MLP neurons of a small language model. Each row is named by its layer, matrix (up: input weights) and neuron, and shows model dimensions 16-79. Each number is 50 + 15 x the weight over its row's rms, rounded and kept within 0 to 99.
Before each neuron's rows, "fires on" lists the tokens most often at its 100 highest values on Wikipedia text that the model never trained on.

fires on: "th", " South", " second", " East"
L4.up349:59 58 30 53 32 52 46 43 70 89 58 51 48 53 58 63 60 62 37 65 46 42 64 36 57 57 53 40 29 41 58 42 45 42 61 48 18 45 56 45 44 26 42 42 59 53 58 36 60 54 44 39 19 32 70 49 54 61 70 59 61 60 76 56

fires on: " |", " 0;", ";"
L4.up149:53 57 43 49 65 55 40 57 38 58 52 47 24 58 68 48 65 70 32 45 66 62 68 62 45 64 23 36 44 40 27 63 21 53 82 57 48 55 75 38 38 32 49 46 71 27 76 42 49 50 29 61 49 60 50 44 62 20 84 63 49 53 82 74

fires on: "s", "y", "e", ".", "d", "'"
L6.up1148:43 85 36 69 72 53 82 42 17 45 54 37 32 27 43 48 50 35 79 39 32 56 68 61 33 37 40 70 55 35 46 42 70 64 48 57 49 27 50 60 19 19 48 43 47 39 36 61 33 52 76 47 31 42 56 46 53 69 32 45 61 73 44 46

fires on: "\n", " |", ","
L4.up1057:54 33 58 82 47 50 64 72 64 46 76 29 46 05 45 71 43 40 52 64 54 58 68 48 41 58 68 51 60 77 53 21 60 28 74 34 50 34 54 55 58 83 32 35 60 46 76 47 35 43 40 42 81 34 44 51 49 33 43 33 29 53 49 56

fires on: " |", "==", " A", "-", ";", " were"
L4.up1211:50 50 69 82 59 51 54 51 03 33 53 63 34 41 49 46 56 46 42 71 56 57 55 44 42 25 39 34 35 56 42 65 49 56 73 27 64 57 52 38 60 71 42 38 65 30 55 27 35 64 49 47 60 57 52 44 61 42 66 54 78 64 57 53

fires on: " of", ".", " two", "s", ":", " |"
L4.up996:30 57 44 50 63 47 58 49 72 66 61 54 39 36 41 51 70 66 53 58 35 42 69 82 16 48 45 65 51 48 72 40 55 42 48 33 50 51 56 67 32 72 54 57 49 51 31 57 53 48 86 66 36 37 46 47 52 68 47 72 42 64 61 44

fires on: "s", "a", " of", "r", " also", "lo"
L6.up1413:47 77 78 59 30 39 29 78 45 74 38 34 47 60 55 57 51 77 63 58 54 53 58 59 43 45 40 66 73 28 53 39 58 52 62 52 66 67 37 37 41 38 54 33 41 38 45 47 61 60 49 70 61 47 47 44 46 56 31 45 48 37 59 30

fires on: ","
L4.up966:59 55 55 43 35 50 38 33 41 44 73 24 35 09 69 39 42 51 59 54 53 51 80 46 16 37 57 69 73 83 50 41 56 41 64 60 41 56 40 65 61 72 57 37 44 71 38 30 33 62 39 51 53 42 63 34 44 52 51 61 56 54 34 62

fires on: " |", " of", " as", ":", " including", "\n"
L2.up737:72 40 57 42 33 27 30 19 42 61 46 49 49 41 88 67 33 31 17 56 57 53 73 46 76 59 53 54 63 57 31 42 41 40 29 78 62 82 59 63 56 62 29 35 57 32 78 58 43 34 57 70 58 45 55 37 46 67 55 49 69 54 44 73

fires on: " |", "-", " "
L4.up1393:69 44 51 62 67 45 62 62 60 63 59 51 34 56 35 64 32 42 63 40 54 87 39 53 26 43 55 43 42 67 55 25 49 34 59 33 53 62 46 50 41 59 57 34 24 41 53 64 60 30 47 64 49 40 61 39 59 46 40 38 43 36 48 64

fires on: " of", "s", " ft", " Up"
L6.up589:55 73 64 68 45 48 44 49 54 40 36 28 44 35 56 34 65 65 55 72 46 50 62 56 33 43 56 53 53 41 39 24 85 40 55 48 55 45 25 41 45 27 54 53 30 61 29 74 37 44 45 78 36 16 61 46 27 42 31 41 74 77 53 36

fires on: " |", "\n", " is"
L6.up506:78 73 61 55 55 53 53 59 57 73 50 22 28 53 46 51 39 29 50 57 50 43 73 52 59 63 39 42 28 59 66 35 21 19 45 53 35 45 41 44 38 61 55 17 55 43 49 62 51 67 49 52 51 67 76 03 44 32 30 47 30 24 72 80

fires on: " of", " |", " "
L4.up395:46 58 44 46 62 61 32 54 42 40 53 36 32 29 46 56 37 53 54 54 48 37 61 63 53 38 83 11 43 47 59 35 57 59 38 49 55 61 41 69 35 31 69 59 24 47 47 38 59 54 50 46 45 34 42 65 74 36 31 83 41 64 61 33

fires on: ".", " |", "-", "Hu"
L2.up1220:35 43 63 32 50 74 47 45 75 45 59 49 32 30 45 60 45 32 43 36 36 43 49 41 82 23 79 45 67 82 37 55 86 32 55 93 81 38 69 85 46 63 60 65 54 49 38 48 56 44 52 50 50 73 80 59 33 33 56 93 43 54 43 80

fires on: " |", " N", "T", "S"
L7.up1157:59 69 44 59 64 60 42 49 68 25 60 42 43 85 59 23 50 72 13 45 49 50 67 49 39 60 38 30 59 39 48 88 46 50 71 57 79 41 60 46 39 36 66 43 64 53 49 43 52 37 56 45 38 88 54 37 31 57 24 30 46 34 69 99

fires on: " |", "|", " as", " including", ":"
L2.up558:56 69 43 54 73 43 46 64 33 65 58 27 51 70 43 55 53 49 29 52 36 60 53 51 35 59 39 70 52 57 53 56 46 40 57 37 44 44 60 16 43 43 40 39 54 41 54 75 60 59 41 57 54 61 53 62 28 49 37 50 29 23 56 78

fires on: " |", ".", " with", "|", " made"
L2.up695:67 50 55 32 44 77 53 16 70 25 43 59 59 39 55 50 27 50 77 37 50 38 49 58 74 54 74 49 36 42 83 35 59 42 35 59 52 65 38 75 50 66 40 58 37 59 51 57 44 50 54 58 67 52 67 67 45 58 81 67 49 67 67 63

fires on: ".", " |", "====", "==", "$", " $"
L2.up745:26 71 63 66 39 39 47 35 78 42 45 52 51 53 11 36 40 51 44 39 75 69 67 48 37 63 50 51 56 41 51 45 49 30 69 45 50 52 69 69 38 59 44 58 75 30 66 61 43 61 38 51 43 53 28 52 63 15 81 50 39 73 49 38

fires on: " |", "s", ";", "ru", "th"
L4.up1488:61 42 78 45 60 41 34 41 57 66 66 44 53 40 46 46 70 44 39 37 30 30 61 68 50 48 86 40 60 52 18 24 70 62 40 26 50 48 49 73 42 46 50 56 44 47 35 44 71 42 48 46 38 23 31 75 43 62 24 67 48 81 81 46

fires on: " |", "-", "|", ";", "1."
L4.up867:62 26 39 49 38 81 35 45 57 29 37 58 35 50 33 46 66 37 37 31 41 35 37 47 58 33 49 48 57 61 44 66 57 70 45 45 63 26 35 83 36 44 41 70 47 58 37 53 52 62 41 65 51 38 51 46 70 61 63 68 59 50 46 38

fires on: ":", ".", " /", ",", " —", ";"
L2.up340:41 30 31 49 43 51 75 82 58 75 51 60 48 34 54 42 56 50 39 53 34 50 56 44 63 81 29 53 67 62 62 60 48 32 47 43 34 22 39 51 45 53 37 66 27 46 37 24 46 39 57 73 76 39 57 56 52 51 54 48 45 49 32 36

fires on: "\n", " |", " Total"
L4.up1464:46 62 41 65 33 55 57 60 31 42 41 56 41 42 38 37 52 62 27 52 52 37 61 50 41 41 69 32 38 62 57 00 60 18 42 55 60 59 42 65 28 59 51 63 33 59 32 43 24 28 53 74 42 21 16 40 54 47 26 49 24 62 58 55

fires on: ";", " |", ":", " her"
L2.up870:44 49 49 62 41 38 50 42 67 63 44 44 69 40 54 81 47 56 47 53 50 47 65 75 22 42 32 60 77 29 71 45 34 31 42 43 58 48 61 71 65 45 79 39 60 41 59 47 55 36 69 37 69 54 46 59 56 38 29 60 59 50 46 68

fires on: "-", ";", "==", " ==", "\n", " ===="
L6.up386:51 48 38 43 66 50 71 74 59 43 34 67 49 56 69 52 68 19 45 37 45 59 47 26 34 77 50 34 68 72 37 64 61 57 40 39 39 51 17 63 51 71 44 40 29 74 30 35 64 70 31 28 26 25 25 25 52 52 18 41 57 53 50 67

fires on: ".", "s", "-", "act", ":"
L6.up616:58 39 41 26 36 56 53 47 61 28 59 43 40 36 45 57 77 57 71 53 52 41 32 52 61 26 71 31 62 33 52 52 88 46 28 60 69 46 66 29 51 59 54 60 24 41 29 52 21 52 34 56 25 44 35 70 39 62 52 76 55 56 55 52

fires on: " and", " to", ",", ";", " a"
L6.up1263:33 54 33 70 50 37 63 52 72 74 29 56 46 54 41 57 56 35 38 73 58 44 42 56 62 56 43 50 55 41 36 09 49 48 36 44 37 28 20 39 53 51 45 71 42 46 36 26 61 40 96 82 42 69 44 45 64 63 69 43 63 56 42 41

fires on: ",", " and", " \"", "-", "T"
L7.up42:53 13 35 34 79 26 44 55 59 52 66 32 37 44 46 56 39 36 61 83 29 42 75 00 31 41 62 63 83 82 52 36 70 46 30 54 55 34 58 74 49 34 55 34 51 51 24 43 50 67 50 46 37 49 47 48 48 71 59 66 55 70 78 49

fires on: "th", "\"", " by", ",", ")", "t"
L4.up461:61 51 63 26 50 18 66 64 53 49 46 55 26 79 46 70 57 52 62 54 67 51 51 31 48 43 46 56 59 67 57 45 58 52 67 27 42 69 49 72 75 54 69 51 15 61 50 30 67 70 68 46 45 59 47 37 26 61 20 56 36 43 46 33

fires on: " |", " of", " at", "|", " from"
L6.up566:57 25 66 44 37 44 47 66 39 46 34 31 39 62 78 64 35 67 46 36 28 48 66 49 80 51 48 59 63 67 41 48 68 60 59 47 28 74 63 66 39 47 09 59 61 38 61 41 23 35 53 51 52 54 55 76 47 38 49 55 43 33 59 72

fires on: "s", " of", ":", " on"
L7.up1531:52 67 32 36 43 67 56 68 40 58 63 46 57 53 60 47 59 48 27 71 52 36 31 42 16 27 43 41 60 51 67 67 59 41 52 47 40 71 47 31 38 36 44 30 20 55 72 43 69 58 51 48 62 56 44 22 58 84 58 75 55 32 41 69

fires on: "'", ";", " A", " of", " |", "p"
L4.up732:36 72 36 59 37 40 51 37 60 48 47 65 37 23 40 31 52 47 46 50 34 51 74 45 42 93 46 42 83 62 78 51 57 18 36 37 32 37 47 68 57 88 37 83 33 47 71 59 57 43 48 48 64 55 31 37 38 56 28 54 46 72 56 53

fires on: ".", ";", ":", " |", "]"
L4.up1454:52 25 48 68 53 70 55 88 58 62 40 58 58 28 54 83 68 45 49 41 30 82 51 48 75 50 28 36 54 40 47 57 24 43 54 52 60 59 57 58 29 36 77 65 20 22 32 30 53 44 50 64 77 46 34 39 46 39 80 55 37 42 47 74

fires on: "-", " –", " ", " |", "ing", " of"
L6.up1518:42 17 44 67 46 39 46 67 45 58 43 22 38 36 67 74 30 31 67 47 72 34 49 44 36 58 76 54 42 46 40 20 44 44 41 63 47 62 45 69 47 53 55 21 61 58 44 65 43 33 34 49 63 67 75 51 50 35 40 59 23 44 41 72

fires on: "\n", "-", "===", "-2", "-8"
L2.up236:57 75 63 59 99 67 28 44 44 46 67 63 41 69 48 42 53 48 45 48 43 39 52 27 75 61 64 45 68 65 20 58 59 59 37 51 48 49 21 21 41 74 60 54 32 30 27 65 45 62 56 11 25 59 65 36 47 61 48 33 91 49 90 68

fires on: " two", " of", " three", "all", " des", " few"
L4.up254:44 49 37 38 19 40 67 72 45 66 35 64 26 52 58 62 64 31 34 64 33 39 68 87 46 64 51 45 41 61 59 43 84 18 35 78 41 68 41 72 53 51 11 61 28 48 19 56 74 69 57 60 41 47 61 44 65 72 25 74 45 68 44 67

fires on: ",", " a", " the", ":", " one"
L4.up1086:55 65 55 49 39 47 47 79 52 27 46 34 46 33 49 47 54 57 33 53 51 69 50 11 28 31 62 73 50 72 64 32 69 58 47 68 61 76 50 46 31 48 56 70 56 56 29 30 39 68 52 45 46 53 26 39 19 59 68 35 69 50 53 45

fires on: "/", " or", " and", " |", " (", "-"
L6.up1431:55 81 55 68 49 48 55 49 63 72 38 35 53 43 33 62 57 50 39 47 41 43 48 55 33 52 43 73 35 45 43 43 45 24 42 33 51 61 32 37 49 38 52 38 58 80 58 62 62 59 66 53 56 46 42 16 53 50 58 37 37 76 76 54

fires on: "\n", " of", " \"", " (", "s"
L6.up263:71 60 48 33 40 59 36 40 40 45 67 70 46 76 65 43 81 71 41 51 56 51 48 25 60 74 55 72 61 47 65 45 44 51 53 48 19 57 50 49 41 63 34 29 37 53 49 35 61 77 62 36 56 59 66 21 66 62 47 42 29 55 46 87